{
  "num_hidden_layers": 21,
  "hidden_size": 448,
  "num_attention_heads": 14,
  "num_key_value_heads": 14,
  "head_dim": 32,
  "intermediate_size": 576,
  "vocab_size": 32000,
  "hidden_act": "swiglu",
  "norm": "rmsnorm",
  "norm_place": "pre",
  "norm_eps": 1e-06,
  "positions": "rope",
  "rope_theta": 10000.0,
  "rope_fraction": 1.0,
  "qk_norm": false,
  "attn_scale": 0.177,
  "bias": "none",
  "tie_word_embeddings": false,
  "parallel_block": false,
  "init": "orth",
  "init_std_qkv": 0.0263,
  "init_std_o": 0.0327,
  "init_std_up": 0.0377,
  "init_std_down": 0.0377,
  "optimizer": "muon_variant",
  "learning_rate": 0.00473,
  "beta1": 0.95,
  "weight_decay": 0.0,
  "lr_head": 0.0028,
  "max_grad_norm": 0.5,
  "warmup_steps": 200,
  "schedule": "wsd",
  "decay_fraction": 1.0,
  "decay_shape": "linear",
  "final_lr_fraction": 0.02,
  "batch_tokens": [16384, 32768, 65536],
  "max_seq_len": 1024,
  "doc_mask": true,
  "train_tokens": 379600000,
  "max_steps": 10433,
  "dataset": "wikipedia_en"
}
MLP neurons of a small language model. Each row is named by its layer, matrix (gate and up: input weights; down: output weights) and neuron, and shows model dimensions 208-303. Each number is 200 + 40 x the weight over its row's rms, rounded and kept within 0 to 999. A neuron's up and down rows have the sign that makes its largest values positive.
After each neuron's rows, "fires after" lists the tokens most often just before its 100 highest values on Wikipedia text that the model never trained on; "fires before" lists the tokens most often just after its 100 highest values on Wikipedia text that the model never trained on.

L13.gate270,264,195,133,175,240,174,208,198,181,209,140,198,201,251,244,238,252,227,137,178,211,221,157,210,191,191,203,204,211,248,203,260,150,261,205,219,224,250,234,220,191,276,229,263,261,205,226,164,174,269,95,161,253,203,179,199,215,177,239,144,245,233,268,249,260,192,274,266,165,176,196,192,141,202,233,228,228,162,234,223,133,151,200,182,178,179,188,188,201,181,163,124,252,150,179,151
L13.up270,229,175,236,220,203,166,220,222,159,192,191,215,235,214,177,192,182,168,207,177,235,184,198,225,188,193,174,145,233,187,201,175,188,271,167,168,208,189,167,146,189,214,165,196,241,182,146,237,285,175,154,227,234,283,115,236,185,227,133,254,186,163,180,199,211,171,239,224,208,178,241,217,195,184,174,152,157,230,153,187,245,198,128,161,174,150,191,191,160,240,193,194,273,241,199,176
L13.down270,225,202,212,205,243,162,189,234,214,167,208,159,248,174,237,188,199,175,160,185,163,133,214,151,209,255,179,147,196,221,121,258,187,176,129,143,166,148,148,121,193,161,177,175,190,205,171,233,309,173,204,206,223,169,273,158,185,209,164,249,197,176,181,192,197,182,195,246,185,154,145,247,195,168,270,191,242,244,211,226,235,189,189,158,218,223,213,193,180,303,208,170,135,212,174,287
fires after: "\n", " |", "|"
fires before: "---|---|---|---|", " 1", "|", " ", " |"

L13.gate541,242,250,161,135,139,203,189,210,176,186,225,276,184,256,255,241,226,192,181,201,179,159,176,144,171,195,207,209,193,237,357,213,211,261,312,139,182,143,198,164,146,226,195,187,248,179,190,205,163,258,169,225,163,193,158,239,163,162,180,190,181,169,273,204,217,209,170,214,215,192,176,226,152,202,267,230,212,257,212,200,219,251,116,208,187,161,206,184,239,150,243,193,187,179,210,203
L13.up541,220,234,205,210,160,275,233,167,241,204,176,122,252,240,197,235,294,206,155,220,219,149,204,256,156,171,254,152,153,208,272,192,159,71,216,142,188,135,217,150,194,268,190,156,236,189,165,222,239,246,129,212,199,228,195,178,163,168,158,187,247,145,203,236,273,149,172,210,210,237,174,231,138,182,185,208,163,180,229,156,219,140,233,205,143,205,281,222,219,160,244,189,177,193,187,170
L13.down541,195,203,261,253,216,261,243,178,219,230,126,193,214,224,206,237,201,203,155,304,179,238,199,142,184,206,267,142,186,198,187,160,151,180,206,189,187,240,217,198,213,139,261,239,195,165,209,200,177,243,309,136,106,213,197,151,187,187,221,288,181,268,186,235,193,144,186,170,276,232,186,242,203,189,240,190,183,167,212,216,190,199,207,199,189,193,242,203,173,201,170,120,167,139,200,166
fires after: " (", " m", " (1", " (4", "×"
fires before: "×", " in", " ", " ft", "s"

L5.gate150,182,238,197,221,192,231,151,167,176,213,154,310,177,141,174,263,190,190,268,163,226,232,177,259,261,209,198,221,198,226,199,182,255,235,202,181,189,205,162,177,220,206,168,240,205,202,167,167,258,235,131,139,188,186,171,224,204,152,200,198,188,161,258,249,195,162,189,220,245,136,200,210,235,180,167,259,216,254,246,178,183,237,220,199,298,189,223,237,186,261,322,199,167,154,180,282
L5.up150,138,218,195,193,167,192,211,188,170,185,213,236,202,191,243,256,204,112,226,198,136,218,298,243,181,196,151,218,151,175,237,209,231,251,158,195,267,224,205,161,199,253,211,155,185,124,217,228,131,156,255,148,183,173,252,175,247,220,209,175,192,144,222,229,207,253,215,214,202,239,169,268,130,222,254,183,182,132,206,203,167,239,165,223,207,172,227,146,142,212,168,231,190,221,236,169
L5.down150,235,262,184,208,209,229,227,205,251,175,159,204,184,150,184,226,252,225,207,185,225,191,248,233,168,212,195,164,77,244,246,264,224,226,118,150,254,255,204,184,133,261,186,136,245,299,213,280,185,188,194,233,174,210,191,176,234,245,175,199,240,223,210,223,243,255,229,158,220,90,186,260,203,263,201,198,179,225,239,201,191,146,282,213,162,244,206,178,199,291,124,239,188,188,220,144
fires after: " ", "E", "W", " boy"
fires before: " /", ")", "s", "ian"

L14.gate326,146,161,269,242,189,187,191,117,143,124,260,177,158,249,238,219,180,223,240,189,106,210,185,157,204,220,247,234,260,181,195,163,182,204,164,154,192,223,155,193,216,294,262,207,158,244,288,253,168,215,230,202,200,195,176,156,237,284,195,226,122,183,164,120,180,221,216,193,169,236,124,230,236,189,192,224,252,202,175,224,153,177,174,206,156,203,185,164,198,166,170,167,195,194,246,204
L14.up326,211,173,238,195,143,181,192,202,216,223,213,244,158,188,176,158,227,205,210,235,254,209,161,290,251,253,174,195,197,186,216,209,167,189,166,216,188,193,182,190,124,140,214,194,231,209,169,244,176,224,249,264,169,146,205,239,176,162,199,277,197,265,215,276,218,292,172,214,258,212,233,219,157,185,235,222,95,184,212,244,222,224,156,206,224,218,192,225,184,182,194,267,201,230,188,249
L14.down326,250,206,177,178,159,196,181,256,167,164,234,187,215,169,119,151,268,180,261,195,158,204,201,166,124,276,170,216,295,209,199,253,213,172,97,153,174,146,195,200,259,164,247,162,200,198,142,238,174,154,188,203,193,188,199,222,206,226,193,120,186,244,239,112,250,182,168,167,215,151,241,181,141,236,205,201,234,164,254,244,290,163,149,251,162,168,219,173,165,200,182,169,180,239,228,228
fires after: " |"
fires before: " |"

L10.gate461,216,257,263,208,121,240,228,96,251,191,255,254,140,221,213,209,197,234,170,206,150,174,232,190,120,224,207,232,168,240,225,131,134,187,202,212,162,289,196,173,190,173,174,113,129,140,267,201,238,260,183,193,245,212,160,186,223,182,201,158,174,228,142,231,191,170,198,250,218,217,265,311,273,119,226,220,201,222,164,216,170,245,188,267,188,212,195,167,234,172,213,204,241,183,196,137
L10.up461,228,200,231,231,199,126,212,173,134,190,231,230,182,193,161,148,184,213,252,228,174,174,265,206,202,139,205,224,191,133,220,212,240,145,243,166,228,188,166,188,197,219,297,181,260,154,166,202,205,252,232,228,166,213,212,261,238,173,221,201,225,255,171,186,230,207,166,237,255,165,175,206,205,238,132,239,245,248,220,252,195,227,275,241,166,104,92,236,201,273,267,195,232,208,193,232
L10.down461,216,199,189,158,278,254,205,136,162,219,163,194,128,154,178,213,196,231,143,263,161,166,207,155,256,274,124,118,186,107,231,187,182,244,219,139,176,189,222,247,231,172,283,244,235,241,168,177,171,201,179,235,225,247,144,192,242,176,198,174,235,173,194,189,209,214,127,161,280,123,212,284,194,217,242,226,280,243,269,164,185,122,246,214,215,207,164,164,266,168,259,180,245,214,212,173
fires after: " 2", " 4", " 3", " 5", " |"
fires before: " |", ",", " (187"

L16.gate177,209,212,209,238,194,173,189,199,184,156,155,149,180,240,191,192,209,131,197,141,205,246,230,178,220,206,127,203,245,226,204,226,169,204,168,219,113,184,175,270,174,225,239,253,220,234,239,267,171,165,141,192,210,158,213,272,144,111,166,169,223,186,246,193,191,203,157,173,168,186,182,274,211,155,179,219,251,188,202,194,174,221,173,187,274,222,124,207,216,221,177,209,164,245,195,198
L16.up177,136,182,197,232,72,222,293,275,216,190,187,242,131,174,237,228,175,168,145,171,265,195,197,253,235,222,209,231,152,189,198,189,218,250,232,259,145,268,184,220,157,207,231,136,187,155,155,209,127,246,208,149,198,226,166,200,319,177,209,193,256,235,192,247,216,164,243,173,162,184,170,260,198,137,183,208,239,220,194,165,180,201,244,159,248,210,159,195,220,183,209,205,183,234,246,168
L16.down177,185,191,251,166,202,197,176,217,219,121,213,194,192,205,209,127,194,199,195,182,187,224,249,170,216,277,198,163,125,239,189,201,145,186,198,202,185,182,111,199,197,244,129,311,181,186,159,150,169,260,255,202,191,216,201,222,253,284,235,189,248,185,179,183,160,207,233,144,220,238,173,149,223,213,182,175,162,278,200,280,186,183,165,175,158,208,173,105,244,250,229,177,139,166,230,231
fires after: " |", " 0;", ";", " 0", " ", ","
fires before: " |", ";", "'", ","

L15.gate401,186,208,91,199,199,232,195,246,228,233,249,200,234,163,225,169,140,192,247,198,127,211,209,269,217,241,224,131,223,232,186,211,272,190,231,232,143,148,170,276,159,146,204,230,145,280,270,212,117,188,208,160,139,210,132,140,209,225,210,117,242,179,155,143,180,194,206,150,241,144,190,240,217,223,242,252,224,262,221,129,210,268,230,188,175,174,205,206,171,266,192,192,245,157,192,190
L15.up401,136,267,230,177,177,142,204,214,213,159,143,156,259,150,160,150,223,232,153,222,261,204,216,184,233,165,179,234,199,214,154,205,176,224,224,240,252,170,215,152,222,197,198,215,232,202,158,245,207,165,196,252,235,195,224,266,230,213,174,234,188,131,226,165,197,215,200,178,242,239,256,210,159,229,251,153,159,223,168,226,209,243,214,260,266,186,144,191,191,246,158,209,135,191,172,239
L15.down401,246,315,212,201,173,146,228,205,256,210,215,214,182,219,226,201,175,295,240,274,209,229,202,175,209,204,257,185,228,191,214,207,188,240,167,248,178,241,258,182,295,95,254,233,258,169,159,209,224,164,215,263,161,162,135,211,252,192,222,177,185,216,238,152,244,199,232,286,244,224,211,179,200,245,180,198,196,187,237,172,217,187,204,294,186,166,217,160,244,241,262,215,259,157,201,265
fires after: "-", ";", "|", " |"
fires before: ":", " |"

L2.gate421,266,231,229,161,177,205,249,203,222,160,182,223,218,249,153,170,222,204,222,207,217,157,156,211,199,238,185,275,200,193,220,216,207,243,290,154,254,192,226,164,228,253,253,262,323,207,210,191,261,171,190,100,195,208,253,184,237,231,208,206,245,198,181,162,125,213,227,150,240,185,124,235,200,176,292,222,309,187,194,195,229,148,267,261,216,222,118,105,266,201,167,163,207,181,161,143
L2.up421,185,238,230,165,200,194,217,219,187,135,139,219,193,222,88,171,265,232,159,155,267,139,184,231,227,256,201,260,183,112,133,228,189,239,216,241,222,200,204,206,204,129,165,249,189,214,203,176,144,226,244,261,212,176,207,176,201,215,232,213,203,232,180,134,137,129,164,204,222,120,124,225,207,158,164,186,290,193,184,268,172,195,249,125,199,213,160,199,193,306,182,155,189,179,138,209
L2.down421,167,142,213,237,193,248,260,239,245,172,174,232,258,202,247,212,237,234,223,169,236,184,167,179,195,175,198,269,217,184,186,199,241,183,184,152,191,259,231,194,246,215,111,223,206,280,167,234,178,208,176,219,201,197,189,158,125,263,207,214,170,161,150,170,217,226,124,222,170,223,168,209,232,266,212,210,134,165,135,196,223,242,176,189,145,220,200,107,140,212,241,128,215,194,180,179
fires after: "===", " ===", "==", "====", " =="
fires before: "\n", "-"

L2.gate572,261,163,174,272,203,180,165,237,215,235,195,205,186,211,216,231,201,169,269,175,204,175,163,167,176,191,166,222,169,214,192,271,126,275,254,223,169,187,151,206,240,222,189,189,196,187,242,162,256,155,128,199,266,206,243,193,184,210,172,222,225,189,168,293,123,220,168,246,202,224,177,195,250,125,197,224,186,220,100,240,250,171,200,231,219,225,180,222,217,226,217,257,222,233,251,235
L2.up572,228,181,199,239,220,134,202,244,173,224,277,257,163,219,211,267,226,247,231,238,305,143,149,155,178,244,264,181,294,221,192,180,167,255,246,240,272,165,200,133,143,191,159,201,214,216,168,164,217,225,164,197,184,283,225,227,207,202,189,293,249,172,232,161,244,187,190,192,176,137,188,149,256,259,181,159,206,154,251,199,226,226,115,233,315,213,246,182,166,176,196,251,177,210,215,170
L2.down572,230,153,181,194,206,202,214,195,142,178,181,168,260,235,178,219,224,139,219,177,253,181,210,227,188,212,243,171,160,140,162,163,179,217,212,106,197,272,205,169,209,204,157,231,175,212,161,171,215,215,217,171,258,197,153,227,245,177,118,220,257,212,192,252,192,241,206,308,191,193,213,222,192,262,203,221,192,237,138,225,215,150,170,237,215,179,191,178,161,174,159,223,219,216,199,274
fires after: " |", "\n"
fires before: "|", "==", "==="

L4.gate333,212,226,162,206,225,247,181,176,211,185,149,281,209,193,179,242,133,221,165,232,180,175,187,162,180,112,151,202,233,243,212,177,194,261,251,184,230,157,252,155,240,260,232,229,255,158,307,179,165,270,136,184,180,179,214,226,215,204,192,211,233,213,207,206,190,187,126,98,181,221,165,178,164,209,245,225,203,235,189,218,234,163,235,148,151,218,125,155,229,223,252,231,277,229,171,226
L4.up333,163,209,145,209,185,226,203,206,277,177,196,191,199,167,230,243,170,154,205,141,97,155,291,160,178,154,195,183,230,223,264,143,229,283,222,204,246,196,192,192,183,244,195,196,290,180,165,249,206,215,197,234,169,208,227,258,207,164,219,197,172,222,182,209,130,235,166,237,224,166,98,178,82,189,174,186,181,239,187,188,270,119,160,202,217,195,243,172,176,161,134,142,243,223,325,211
L4.down333,215,165,228,209,136,228,142,219,258,151,172,156,263,197,130,215,242,275,228,124,163,198,109,265,182,174,246,219,195,199,272,149,185,159,193,183,168,174,248,175,205,209,143,175,244,153,137,179,199,245,214,253,144,168,130,256,243,215,204,163,197,237,166,196,183,196,243,211,250,238,232,248,258,231,206,232,172,229,150,122,169,199,221,200,187,250,148,149,171,126,211,131,123,185,110,180
fires after: " "
fires before: "\n", " "